config = dict(
    num_hidden_layers=9,
    hidden_size=768,
    num_attention_heads=6,
    num_key_value_heads=6,
    head_dim=128,
    intermediate_size=3840,
    vocab_size=13170,
    hidden_act='tanh_gelu',
    norm='layernorm',
    norm_place='pre',
    norm_eps=1e-05,
    positions='learned',
    qk_norm=False,
    attn_scale=0.0884,
    bias='all',
    tie_word_embeddings=True,
    parallel_block=False,
    init='normal',
    init_std_qkv=0.0127,
    init_std_o=0.00299,
    init_std_up=0.0127,
    init_std_down=0.00134,
    optimizer='muon_variant',
    learning_rate=0.00862,
    beta1=0.95,
    weight_decay=0.0,
    lr_head=0.00603,
    max_grad_norm=1.0,
    warmup_steps=200,
    schedule='cos',
    final_lr_fraction=0.03,
    batch_tokens=65536,
    max_seq_len=1024,
    doc_mask=True,
    train_tokens=675500000,
    max_steps=10308,
    dataset='wikipedia_en',
)
MLP neurons of a small language model. Each row is named by its layer, matrix (up: input weights) and neuron, and shows model dimensions 64-159. Each number is 128 + 32 x the weight over its row's rms, rounded and kept within 0 to 255.
After each neuron's rows, "fires on" lists the tokens most often at its 100 highest values on Wikipedia text that the model never trained on.

L4.up1015 [111 122 153 156 157 113  86 174 112 151  66 138  72 119 171  80 107 154 130 139 164 122 112 167 135  95 100 180 125  88  61  71 113 155 174 120 143 152 191 123 117 151 108 188 173 101 146 173 142 133 149 186 127  54 105 144 110 136 156 145 106 118 170 117  83 128 115 183 108 122 132 158 105  84 160 159 123 151 105 142 161 112 139 136 144 110 119 102  79  54 202 103 124 121 148 137]
fires on: ",", "-", ".", " is", "/"

L4.up1693 [157 137  13 146 111 143  93 126 148 157 111  49 110  93 159 142 154 124 101 112  93 107 150 140 136 131 157 119 106  94 111 166  87 153 120 106 148 100 151 151 105 168 144 116 136 144 173 146 129 128 141 155 101 104 124 146  40 181  98 124  92  69 131 142 159 125 107 126  68 106 116 161 119 101 148 174  38 151 117 133 118 117 144 164 235 128 103 117  96 130  90 141 154  70 114 128]
fires on: " the", " and", "ip", " or", "or", " of"

L4.up3266 [123 145 134 173 133 172 161 163 101 143 122 146  81 127 194  53 115 136 120  87 103 176 169 133 126  98 116  43 145 155  67 128  72 168 118 152 108 134 162 101 125 144 155 102 177 141 106 133 105 113 120 104 121 158 141 110 115 175 110 116 126 148  95 115 126 169 126 128 116 102 144  74 172 113 118 131 112 164 146  92 117 104 157  67 112 168  77 145 154 163 118 145  85  52 174 109]
fires on: "-", " the", "'s", "b", "s", " |"

L4.up1427 [177 138 140 137 189  93  55 130 161 195 102 118 143 120 143 123 143 138 103  79  54 171 177 148 158  99  96  93 154  92 106  98 103 149  97  76 162 144 135 175 150 166 127 113  97 107 110 142 102 169 126  75 134  94 161 105 102 110 157  93 114 137 117 147 109 147 188  94  69 144 146 134  98 171 175  89 168  88 158 154 143 119 166 185 144 124 118  81 119 120  80 134 126 106 151 107]
fires on: ".", ",", " ", " and"

L4.up1239 [131 124 140 137 110 151 149  70 164 170 162  97  94 168  80  89 134  83  82 147 139 160 160 101 104 163 149 170 168  57 125  96 104 113  77  85 183 145 102 100 118 142  60  99 107 141 143 182 176 135  79 117 111 141 125 149  91 113 131 173  95  80 121 139 183 113 137 119 131 166 130 167  97 155 121  77 156 136 119 161 172  96 127 111  99 170 172 103 111 169 128 129 124 127 134 153]
fires on: "-", " and", "ol", "h", "ly", " or"

L4.up3462 [109  89 154 120 120 159 146 141  87  78  58 114 111 107 125 116 122 154  94 123  79 133 171 136  99 112 163 157 132 114 153 147  78 135 126 130 134 104 137 183  92  85 135 106 190  91 116 127 149 112 135 146 180 126 111 121 111 147 149 186 144 140  93 160 124 162 124  74 144 151  73 113 111 121 188  88  92  87 162  86 133  86 137 124 139 113  80 169 147  46 167 143 140  88 103 131]
fires on: " to", " in", " album", "at", "an"

L4.up510 [ 98 121 146 145 180 193 159  48 149  83 173 134  84 163  72  62 142 123 114 125 142 161 204 105 162 153 138 113 110  93 151  58 132  91 162 165 108  95 124 117 154  95 114 134 148 124 114 170 154 119 129 123 148 123 119 164 145  79 130 128  68 152  89 162 138 116 183  81 126 163 164  55 144  99 154 181  94  90 182  92  96  59 110 137  69 127 164 122 136 115 112 200 145  79 110 126]
fires on: "in", "od", "at", "el", "\n ", "ed"

L4.up1303 [ 94 100 111 132 135 122  87 129  62 145 136 129  97 157 103 105 133  92 116 128 106 154 108 172  95 124 120 138 160 167 179  43 168  83  53  91 158 106 105 134 161 109 111 101 135 108 163  97 161  94  96 101  85 140 146 158 120 116  84  71 165  92 158 124 159 121 149 194 255 106 128  85 167  63 119 156 127 166 128 160 126 184  94 184 144  92 106  78 112 104 145 155 119 160 141  81]
fires on: " of", " in", " for", " it", " at", " to"

L4.up2977 [119 148 159 123  66 151  78 113  61 138  89  99  84 134 190 108 142 126 131 112 144  73 142 143 106 192 117 154 175  92 144 128 144 139 134 160 144  93 115 139 165  90 119 109 159  80 123 121 146 126 115 109 142 170  96 163 121 107 127 117  98 128 110  85  96  80 174  77 175 146  90  79 144  92 176 133 208 123 136 119  82 102 185 148 106  77  89 144 134  96  97 100 146 125  81 156]
fires on: " |", ";", "%", " 0", "F"

L4.up2868 [ 41 145 107 127 113 161  98  94 125 150 123 118 121 110  97  95 114 156  62 172 123  79 137 165 132  97 149 161 168  58 129 160 176  94 108 164 163 145  90 142 131 105 111 129 171 156 193 121  50 147 150 118 155 145  95 115  73 138 113 114 148  99 117 149 216  37 152 183  90 179 117 133 141 184 162 116 114 116 151  86 184 145 105 123 145 125 102 139 105 126  77 147  75 172 106 178]
fires on: "-", " st", " and", ",", " or", " 4"

L4.up2467 [127  90  92  70 148 118 164 118  95 169 133 107  98 111 114 158 107 120 151 166 139  80 125 118 133 128 170 170 134  63 135 104  76 107 173 115 143 140 134 148 105  96 145 149 125 134 153 185 114 125 164 125 144 120 143 129  73 110 120  87  98 139 193  97 151 102 170  60 109 126 167 187 111  67 151 167  99  95 153  89 159 128 149 100  76 159 151 134 132 101  81 115 116 136  77 141]
fires on: "-", " of", "'", " c", " |", "ik"

L4.up2734 [155 102 139 144 128 145 100 146  80 158 109 116 160 124  87  82 137 125  89 108 145 161 111 129  99  97 133  47 155 140 186  65 153 144 108 114 169 129 172  88 121 139 160 110 134 172 134 140 101 123 149  79  90 199  97 162  99  59 136 141 122  55 112 156 148 113 147 147 127 134 137 142  87 139  87 114 145 118 106 125 139 102 149  94 137 155 138 131 148 118 177  99 158 130 146 120]
fires on: " to", " |", "–", " W"

L4.up2241 [ 88 179 152 107 146 144 105 152 125 128 179 126 175 123 119 156 173 182  95 165 157 145 208 163 107 107 122 163 108 160 179  84  82 134 127 166  84 145 116 146 154 121  67  92 167 153 134 119 215 162 128 129 143  85 110 114 167  97 115 114 116  98  93 154  85  91 126 153 117 172 166 162 131 152 106 123 118 122 139  95  99 130 132 107  70 122 133 133 102 155 141  94 109 123 118  88]
fires on: " 2", "2", "ed"

L4.up888 [119  76  86 143 106 108 109  93 182 118 190 147 148 108 109 158  83 131 122 130 144 203 117 136  91 142 122  52 177 140 163 107 149  89 131 165 138 118 153  78 177 177 149 112 134  66 110 103 108  96 156 101 128 139 123 161 185 127 123  91 128 120 135 135 118 153 167 138 104 128  93  39 141  84 121 154 149 152 131 173 108 132 168  50 113 138 133 158 128 123 100  89 140 158 132 133]
fires on: " with", " had", " after", " when", " back", " now"

L4.up829 [141 144 102 125  99 135  68  75 167 109 147 149  97  95 111 106 180 116  99 111 159 150 132 101 140 138 116  98 153 114 150 110 124 106 152 101 138 101 142 127 194 118 102 157 117 109 134 214 161 126  98 149 127 120 158 183 125 136 196 131  61 145 131 140 133  88 137 141 105 147 106 145 139 100 100 169 127  69 180  65  63  88 161 141 143  95  76 136 169 150 118 108  58  89 134 121]
fires on: ",", " to", " and", ".", "–", " or"

L4.up992 [123 123 192  77 118 141  51 102 125 148  97 108 105 101 165 188 109  95  65 157 149 172 142 179 170 112 103 143 138 138 112 112 151 140  75 176 116  94 109 109 139 108 114 164 105 139  61 122  97 166 153 115 124 121 114  87 129 154 114  99 122 124  85 118 137 119 100 130 137  92 121 118 139 133 120 156 131 134 148 140 124 115 125  49  99 176  79 105 104 131 151 138 127 104 179 115]
fires on: " |", "\n", " 0"

L4.up1090 [129 121  98  88 101 178 108  54 143 120 138  93 146 109  96  89 117 117  79 121 136 137 152 158 139 109 113 142 124  99 148 101  99  62 118 105 141  77 170 174 133 187 124 137 159  98 150 141 143 169 137 118 165 162 156  98 188 109 147  89 101  58 142 106 190  82 143 132 150 185  77 123 114 160 169 103 153 128 112  82 120  91  89 134  88 136  83 121 149 207 109 157 119 121  88 129]
fires on: "-", " and", ",", "–", " or", "/"

L4.up340 [109 118 189 120 151  97 109  82  74 107  88 101 119 133 105  64 147  75 100 148 116  76 121 118 176 123  59 185 116  75 175  99 116 152 156  97 137 162 126 127 210 147  81 171 172 112 152 142 125 132 157 152 110 118 163 114 130 112 169 151 114 132 126  72 110 179 149 172 116 114 138 155  94 119 167  95 151 131 121 143 150 141 135 111 157 113 148  98 194 123 115 103 159 165  92 110]
fires on: ",", "-", " and", " (", " to", " "

L4.up3024 [161 142 157 121 113 104 198 102  64 117 158 117 135 108 131 150  82 151  78 116 106 151 115 159 119  47 112 154 165 135 121  95  71 121  95 100 117 105 190 149 112 107 107 122 111 100 104  98 140 133 178 167 149 114 129 129 121 169 112  95 106  97 156 130 193 130 184 112 163 107 137 130 147 155 174 137  81 112  74 119 187 100 164 151  85 150 105 130 128 151  93 124 197 132  65 170]
fires on: " |", " or", "-", "\n", "rd", ","

L4.up649 [172 122  86 129 126 134 160 141 141 124  72 127 155 106 135 119 197 159 145 126 165  95  73 132  70 116 155 113 137 159  96 111 122 103 152 117  48 161  70  91 120 144 107  91  94 109 139 169 173 183 134  83 153 167  86 145  92  85  86 171 150  74 121 186  76  97 162  98 122  94 107  81  92 143 151  97 157 130 168 110 147 166  99 167 149 159  90 128 107 163 110 114 178 122 129 114]
fires on: " '", "`", " Middle", "ing", " Du", " |"

L4.up1121 [142  70 122 171 124  94 101 117 148 175 164 122 187 123 187 174  74 154  99  65 191 169  58 185  91  96 158 136 100 135 134 121  96 119 104  96 141 159 136 128 109 163 122 160  77  83 155 144 165 149 162  91 131 145 147 124 165  20  91 209  94 127 122 105 122 134 126 121 145  74 141 136  79 115 178 165 147 138 138 109  78 132 109  95 134 172 110 168 116 184 169 116 167 113 151 134]
fires on: " \"", ",", ":", "\n", " to"

L4.up435 [151  89 160 146 160 128 102 128 142 144 115  98  74 161  97 121 105  89 111 155 133 112  99 134 189  37 149 160 118  64 104 166  94 144 159 123 117 113 144 118  91 177 141 186 180  79 113  92 143 163 140  81 171 125 107 138 106  64 111 122 155 131 115  87 179  66 133 191 121 161  77  90  34 139 148 133 131  99 161  55 137  88 158 182 120 121  91  39 163  71  62 140 122 181  74 120]
fires on: ",", "-", "th", " |"

L4.up2122 [164 209 132 150 169 109 145 138 128 144 168 160 165 157 174  77  96 133  78  83 109 150 120 130 112 182 162 202 114  97 137 131 171 148 107 109 185  79 129 114 104 153  83  74 148 138 138 101 167  91  98 134  95 156  91 139 148 170 147 176 156 107 146  68 158 118  55 130  67 155 112 118 195 142  81  73  74 120 113 131 107  97 111 123 164 170  97 127  89 159 152  78  84 100 138 224]
fires on: ",", " that", "unk"

L4.up494 [118 106 133 102 152 148 113  79  99 194 107 122 114 119 175 209 141 112 143 113 110  94 109  91 163 131 105 138 138 124 144 172 125 155 138 214 187 186  97  98  94 141 127 110  50 127  84 148 147  91 137 102  96 126  80  90  51 215 160 116  72 114 132 150 160 132 108 101  98  55 144 110 133 119 149 183  63 146 126 158  88 128 208 100 162 187 148  76 129 130 119 125  83  77 162 163]
fires on: " |", "im", " first", "op", " in", "ic"

L4.up2367 [173  81 159 127 122 128 121 147 158 199  72 116  79 147 142  60 152 138 148 128 146  65 221 153 115 108 121 115 110 118 129 134  81 129 182 142 156 170  97 155 103  67 194 178 148 161 147 202 143 127 151 177 167 150 117 138 148 190  95 153  83  83 141 160 116 123 100 115 146 119  63  65 127  82 128  80  43 113 141 141 124 119 125 135 144  98 151  77 118 110  99 147 108 155 134 123]
fires on: " and", " of", " the"

L4.up2002 [140  87 122 191 152 166 115 163 138 145 208 183 139 142 100 164 127 107 106 156 120 127 208 120 126 139  52 125 106 143 154 172 117 139 106 111 133  79 143 149 134  93 166 111  85 109 141 138  86 149 106 163 109 146 102 133 131 109 117 152 105 168 154 107  77 143 113  72 151 103 168 112  91 125 103  81 130 100 119 124 109 208 157 108 152  84 124 138 147 120  77 115  92 142 101 115]
fires on: " of", " in", " bre", "ability"

L4.up2752 [ 71 102  93 181  79 174 144 146 131 211  90  98 108 138 122  89 107 111 151  62 117  90  62 171 154 107 122 103 182 106 167 113 173 128 124  83 150 149 132 127 100 157 149  94 118 125 114  94 108 164 118 111 113 102 117  77 169 129 102 152  92 118 136 161 125  97 115 139 144 137 137 141 146 147 144 105 113 120 150 135 145 137 135 152 156 149 103 160 101  76 143 163 110 132 127 119]
fires on: "–", " |", "-", "/", "F", " and"

L4.up2290 [ 91 120 139 163  78 140 152 114 111 111 135 149 137 134 101 133 103 146  38 104 122  68 103  89 156 128  78 134 135  99 123 154 125 153  83 112  78 183 120 128 130 116 133 143 114 149 102 134 117 155 147 174 139 169 193  96 100  96 134 127  87  94 133 157 116 154 112 118 148  45 106 174 133 129 125 173 106 144 160 127 150 163 108 127  80 111 114 156 172  97 142 134  83 120  99  92]
fires on: " |", " in", "ar", "-"

L4.up2973 [142 126  66 151 147  76 136 131 170 104  90 117 178 138 136 109 112 123 105  46 159 148 118 166 156  96 159 141  71 103 143 136 152  80 200 155 217 152 163  78 132  76 114 178 128  65 135 128 103 150 140 138 108  89 145 159 182 104 135 168 157  65 119 119 114 141 135  69 163  96 110 150  96 151 188  77 116 102 157 137 119 113 130 125 147 139 120 138 155 108 147 112 139 169  76 140]
fires on: " with", " was", " is", " for"

L4.up840 [ 94 201 143 175 154 195 178  95 140  94 135 176 163 101 131 111 150  60 119 100 149 102 131 153 174 151 131 159 130 152 138 169 168 182 143 151 148  65 167 123 125 147 169 133 110 139 134 157 195 119 127 136  98  69 135 142 131 153 185 142 156 138 167 148 102 100 169 154 101 183 157 147 103  79  48  99 120 102 154  68 132 136 164 116 134  84  98 135 136 117 161 132  62  80  90 134]
fires on: "–", " ", " to", ","

L4.up1794 [118  87 147 132 126 105 130 142  94 163 120 178 183 169  94 114 146 188 116 129 131  95 122 187 120  67 106 132 115 109 187  91 113 171 168  92 206 106 130 175 133 111 136 177  99 124 157 106 156 176 132 109 151  79  87 160  41 161 131  81 120  88 109 145 115 131 163 121  94  86 138 134 172 169 198  74 124  77 159 141  88  99 132 156  88 104 133 119 111  90 104  96 171 110 102 140]
fires on: " or", " and", ",", ":", " |"

L4.up3010 [118  88 127 126  97  97  88 118 124 205 152  84 136 170 170 140 132 108 122 141 128 166 136  90 140 184 138 112  78 127 181 133  64 138 151 107 132 114 161 137 136 129 115 111 167 116  82 138 134 172 106 136 111 138 169 114  62  94 154 109 119 149 162 138 148 135 184 122 167  74 148 110 100 143 151 162 132 138 121 151 165 103  78 138 181 129 113 100  96  66 126  94 107  97 167  91]
fires on: " of", "-"

L4.up558 [ 83 156 171  89 156 148 104 154 108 181 112 156 139  79 156 185 135 139 119 188 117 209 139  89  79 136 168 129 137  99 122 110 159 122 119 160 130 161 188 107 121 194 107 165 153 136 140 163 118  98  71 112 146 188 128 183 165  82 147 193 129 139 119 101 150  75  53 158 107 170 109 134 128  93 153 118 161 157 153 102  93 127 118 170 146 113 131  63 100 142 105  98 165 146 138 132]
fires on: ",", " the", " national"

L4.up3195 [141 132 125  84 144 161 146 131 123  99 177 125 155 149 154 135  92 143 114 115 179 176  85 166 142  76 147 167  74 125 105 121  88 130 148 127 205  84 155  68 165 135 119 123 103  93 155 143 124 160 107  97  67 179 136 171 128 143 104 140  83  90  85 125  51 104 129 133 140  49 155 179 122 136 144  89 117 133 150 119 144 137 110 142 116  97 104 166  97 130 189 179  92  86  95 140]
fires on: " of", " was", " is", "'s", "z", " Is"

L4.up269 [122 103 135 137  84 190 146  94 101 172 106 119  83 132 172 150  88 134  71 135 188  86 165 113 103 146 103 164 157 171 122 121 111 150 144 139 115 102 168 106 177 121 113 101 137 130 100 138 127 106 146 111 176 143 139 172 121  94 167  97  84 143 229 130 108 152 113  96 100 116 191 140  95 179  92 118 139  62 150 126  93 107 142 109 119 147 155  80 137 144 131 100 221 115  71 182]
fires on: " M"

L4.up989 [121  98 176 164 222  40 148 156 103  53 166 180 108 123  77 143 101  87 129 119 103 163 219 116 124 115 124 100 164 110 147  90 128  94 152 150 117 127 147 131  80 109 144 124 145 115 165 116  85 159 141 167 150 122 134  82 191 223 116 119 136 104  83  61  94 183 116 152  82  63 123  95 118 176 130  32 133 118 119 149 123 149  90 108 132  90 163 110 137 143 125 133 200 178 142 129]
fires on: " of", " in", " the"

L4.up636 [180 120 122 190 115  63 146 176 151 140  65 127  85 109 169 131 180 154  78  89 110 112 159 138 103 132  69 159 131 125 133  87 106  85 128 151  76 146 136  95 130 167 171  96  98 100 182 144 117 118  61 167 141 114 108 144 110 146  62 138 114 138 190 126 105 110 123  85 120 119 162 110 149  78 135 104 141 121 124  49 121 126 108 120  78 142 113  89 131 116  94 111  88  67 128 128]
fires on: " to", " went", " be", " was", " been", " into"

L4.up505 [111  99  79 109  74 161 102 145  69 164 123 124 151 123 158  85 128  95  80 126 164 134 110 129 122 131 159 143 153 155 107 142  60 141  51 105 108 111 143 108 144  90 125  76 162 125 163 128 122 119 179 153  50 172 175 117  99 120 120 179 124 126 144  97 163 134 104 113 174  82 124 198 130 170 135  96 120 127 115 127 107 102 110  86 153 128  83 184 153 100 118 156 150  52 162 144]
fires on: " not", "'t", " to", "-", " be", "gr"

L4.up1618 [164 156   1 111 173 111  95 125 120 116 130 115 130  99  88 128 149 125 137  81 118 192 184  69 135 113  39  83  97 152 137 142 136 158 172 197 138 146 181 115 142 162 127 135 106 149 118 163 204 127 122 129  89 126 204 117  80 114 115 142 140 132 103 145 114 116  96 148  94 149  98 188  40 155 153 107  98 113 116 151 174 126 120 121  49  84 142 142 121 128 147  51 142  89 111 131]
fires on: " would", " may", " will", " must", " who", " can"

L4.up2655 [109 164  76 127 136 103  81 186 120 156 140 114 108 133 142 137 122 138  90 136 106 130 137 174 108  91 166 157  87   3 117 144  99  97 110 153 104  96 107 135 118  94 118 130 171 108 146 130 119 105 109 164 168 147 113 127 127 130 157 160  93  97 173 124 101 112 108  99 163  83  95 118 129 132 202 108 120 149  80  65  81 112 135 111 181 159 113 124  95 116  80 137 119  90 191 133]
fires on: " on", "\n", " into", " to", " in", " by"

L4.up3510 [136 104 119 148 108 122  96 143 125 147 163 126 165 142 109 145  95  92  40  87 139 181 104  92 108 114 117  83 135 114 170 156 160  75 170 127 118 144  72  97 164 127 161  96  45 149  94 139 134 209  99 115 133 131 184 150 139 115 134 169 110 120 132 128 137  84  83 136 159  67 112 147  92 111  89 143 135  92 105 106 108  58  99 104 108 142  94 160 197  69 132 146 178 103  70  65]
fires on: " to", " not", "-"

L4.up1307 [ 91 102 100 170 150 103 103 159  94 183 209  99 111 173 102 106 171  96  97 128 139 116 158 148 119 147 120 127 135 108 156  91 137 165 110  78 168 111 109 164 135 114 183  83 139  89 107 129  75 175 107  91 126 157 148 171 106 189 162 123 128 127 186 162 171 142  51 108 221  92 136 180  91 124 113  63 156 146 150  80  78 128 127 185 110 138 149  99 155  82  61 120 119 138 137 108]
fires on: " and", ",", " in", " to", "p"

L4.up2143 [135  95 173  99  77 127 132 127  87 100 135 125 119 172 127 113  96 158 111  91 137 128 149 102 200 127 150 110 127 114 100 131  87 127 199 126  90 122 115 152  80  85 157 121 165 113 127 176 123 106 136 143 181 126 100 113 130 125 108  98 146  64 197  85 106 156 182  86 115 140 112 101  72 114  86 171  66 168 104 159 183 146 103  92 108  94 121  90 188 118  98 113 110 116 113 113]
fires on: " of", "-", " and", "an", "om", "ing"

L4.up2307 [ 99 150 132 115 134  90 165 101 104 130 156 142 138 121  55 176 124 124 120 107 131 103 147 152 128 122  95 130  75 169 131 116 128 133 109 152 158 149 119 180  97  47 115 151 119 123 152 116 148 113 153 154 113  78 124 171  78 174 114 125 121 137 130 128 138 151 116 105 158 107 171 190 120 152 127  78 164  79 136 101 130 148 186 146 136 146 131 145 184 120  79 150 209 155 117 181]
fires on: " or", " and", "year", " of", "iv"

L4.up1802 [ 42 146  84 115 134  98 148 142 132  94 130 140 114 167 112 101 129 102  96 144 178 117  73 122  92  83 103 110 114 149 197 160 178 134 120 164 175 150 156 128 160 112 131 153 114 144 177 121  87 126 116 142 100 132 160 123  56 180 130  94 128 108  92 105 147 122 117 108 166  58 155 114 154  71 155 137 134  92 132 143  88 171 100  89 113 117 140 124 102  97 170 114 113 196 148  85]
fires on: " and", " in", " as", " from"

L4.up1797 [177 183 127 135  91 162  90 138  96 128 150  96  92  92 119 131 172  77 105 158 114 102 213 144 210  77 122 100  87 113  97 141  97  76  81 135 188  90 109 116 115  96 138 106 135 133  76  91 123 135 147  77 112 108  98 107 157 126 156 127 104 185 141 136 134 164 115 131  92 137 129 159  70  83 126 142 106 208 129 131 162 105 120 171 152 149 102 121 104 172 108 130 110 134 128 143]
fires on: "'s", "hip", "im", "ory", "her", "on"

L4.up1200 [112  65 102 138 116  97 111 131 118  67 113 124  98 112 125 127 149 115 117 200 135 139 167 125 184 102 107  98 104  71 203  64  92  59 159 122 149 109  78 135 106 130 114 128 148 136 170 108 108 140 144 205  95 124  92 135 133 123 114 128  83  73 126 142 119 108 128 148 140 124 132 172  62 110  94 112  99 114 154 131 103  52 133 134 175 141 144 120 163 127 142  99 136 112 122 119]
fires on: " and", " or", ",", " of"

L4.up2695 [126 148  46 140 120 146 133  91  87 140 181  67 137 105  82 182 131 150  99 125 114 144 164  28 116 192 135  97 111 141 143 124  90 123 137 144  92 120  96 142 128 135 111  92 129 105 106 121 164  75 134 133 137  98 205 141 108 155 133 129 163 142  87 191 121 154 122 166 104 103 122 146  56 168 150 122 129  54 123 158 113 121  87 161 132 113 122 147 104 151 113  83 187  79 102 172]
fires on: " and", " they", " ", " their", " |"

L4.up2250 [143  59 134  95 151 200 127  78 140 149 132 126  95 157 121  90  73 144 153 123 120 153 184 120  93 137 215 123 172 117 140 100  46 161 170 147 110  91 139 174 169 144 147  97 133 122 154 198 122 122 165 151 121 133  80 172 117 175 117 113 158 138 164 164  77 121 176  71 155 156 147 134 120 115 173 179 112 152 135  76  89 150 123 137 183 148 134  98 194  98 118 151 143  89  99  85]
fires on: "-", ")", " and", "p", "(", "ag"

L4.up2297 [120  80 104  68 120 101  78 126 135 155 114 133  97 110 113 146 140 146  95  87 115 109  98  97 117 168  99 144 103 115 100 135  51  99 186 128 132  94 156 180 123 143 123  89 128 112  97 166 155 143 125 121 138 107 125 148  64 105 159 136 116 118 115 181  77 158 140 137  72 115 134 164  63 101 113 119  93 100 128 102 143 139 112  78 145 128 122 113  92 141  93  71 199 153 160 129]
fires on: ",", "'", " |", " and", "`", "-"

L4.up795 [ 94 138 148 144 109 121 118  75 112 166 129 147  81 127 117 141 143  89  82 130 150 168  89 175  90  99 149 111 156 131 107 126  93 139 153  86 109 117  97 151  80 114  70 194  73 166 152 137 156 104 191 150 129  98 116 122  81  70  41 104  53  73 147 109  97  88 109 162 159  94 126 156 106 110 127  91 169  88 132 152 119 111 113  88 142 227  50 139 100 109 143 179 107 137  72 124]
fires on: "-", "s", "ly", "'", "ing"

L4.up2177 [199 115 146 178 150 135 112 183 116 170 119 135 110 127 160 136 131 121 171 116 143 180 138 105 159 106 124  82 111 102 118 154 100  98  81  99 149  92  68 138  39 102 149 106  71  95 110 119  96 131 154 147 122 127 127 119  72 165  58 148  81   1 179 183 121 142 126 120 107 136 120 197 130 121 125  90 152 130 168 117 127  69  79 175 176 128 139 113 124 151  96 169 117  90 130  93]
fires on: " and", ",", ";", "),", " |"

L4.up44 [111 144 119 115 145 162 103 140 101 104 169 113 102 187 101 155 157 124 101 113 135 136 112 148 109 135  60  98 145  75 120 115 170  89 132  79 134  84 133  82 159 167 172  97 162  97 116 124 105 115 174 124 190 171 144 171 117 106 109 126  94 130  83 125 131 102  97 126 159 126 127 162 171 109 122 176 149 136 118  95 122 119 151 155  88 117 106 154 135 105 142 110 162 147  78  91]
fires on: " to", "-", " and", " work", "/"

L4.up1781 [124 123  63 100 173 152 120 111 168 111 159 163 133 127 190  38 143 136 103 100 113 151 173 151  87 164 140 175 100 127 196 138 125 142 144 157 177  59 139 154  78 104  77 143 146  91  85 122 163  94 111 182 105 148 126  98  79  98 112 139 165 128 135 128 148  92 103 113 113  89 174 118 156  94 124  92 125  97  96 148  87 135 144 122 101 114 159 134 144 125 110  65 175 108 224 111]
fires on: " and", " for", " as"

L4.up3825 [132 120 104 133 140 110 175 128  78 160  95  76 153  42 126 150 120 128  92 177 181 115  99 133 115 108 123 121  59 103 113 121  53 108 158 186 121 158 159 119 145 102  89 102 169 191 147 120 144 115  99 170 108 163 140 128 124 130 133 148  77 154 119 135 127 162 108 105 177 146  93  91 137 105 137 107 127  71 142 104 114  86 169  77  89 187 111 145  83 152 167 171  67  88 101  97]
fires on: " |", "-", "ap", " Ak", "af", "ak"

L4.up2567 [135 141 100 158 140  97 103  97 159 117  99 157 117 124 152  97 100 175 133 158 173 127 130 173 184  72  74 148 178 132 116 174  90 109 120 143  99  97  79 119 140  95 121 107 110 151 133  95 131  67 128  91 136 156  85 116 120 180 105 127 115 111 146  35 193 125 141  92  68 139 146 152 166 140 165  99 103 100 159  95 143 157 129 135 173 109 188 155 162 174 134 126 122 110  75 183]
fires on: " the", "l", "y", " and", "-", "st"

L4.up2878 [143 152 158 132  56  99  76 115 187 136 160 150 158  86 133 149 160 138  53 129 126 153 207 127 134 138  98 100 114  61 178 161 134 121 145 175 143 111  80  92 177 133 176 110  60 118 105 176 159  57 112 115 126  89  95  97 116 195 124  98 168 121 128 108  86 119 175  89 105 133 155 165 130 170 155 145 147  98 120 124 148 100 115 137  91 132  78 141  75 122 109  99  81 115  89 159]
fires on: " |", " and", " ", "-"

L4.up619 [ 90 160 124 115 143 150  67 120 114 178 116  91 144 110  69 118 166 166 157  76 170 135 122 151 126 180 135 131 129  81 164 102 143 101 128 137 179  96 104 114 118 124 104  50  82 102 131  92 140 134 125 129 144  77 111  92 117 130  90 158 155 130 117 111 123 121 160 127 127  91 112 154  97 177 108 132 139 139 159 133 130 124 173 196  90 153  97 115 130 110 102 107 172 144  37 166]
fires on: " and", " |", " as", "and"

L4.up3479 [149  73 196 140 141 131  71 132 146 149 114 181  92  93 128 147 152 109 118 102 152 156 192 165 103  85  60 162 111 158 132 138 124 133 107 142 163 141 161 146 149 154  92  95  91 105  66 132 146 132 152 239 118 154 148 101  97 135 128 157 138 128 126 149 142 168  64 105  52  86  72 126 169 215 125 160 155  69 148 150 115 144 133 139 202 114  69 111 160 136 136 113  92 104 150  68]
fires on: " |", " would", " and", " 15", " that"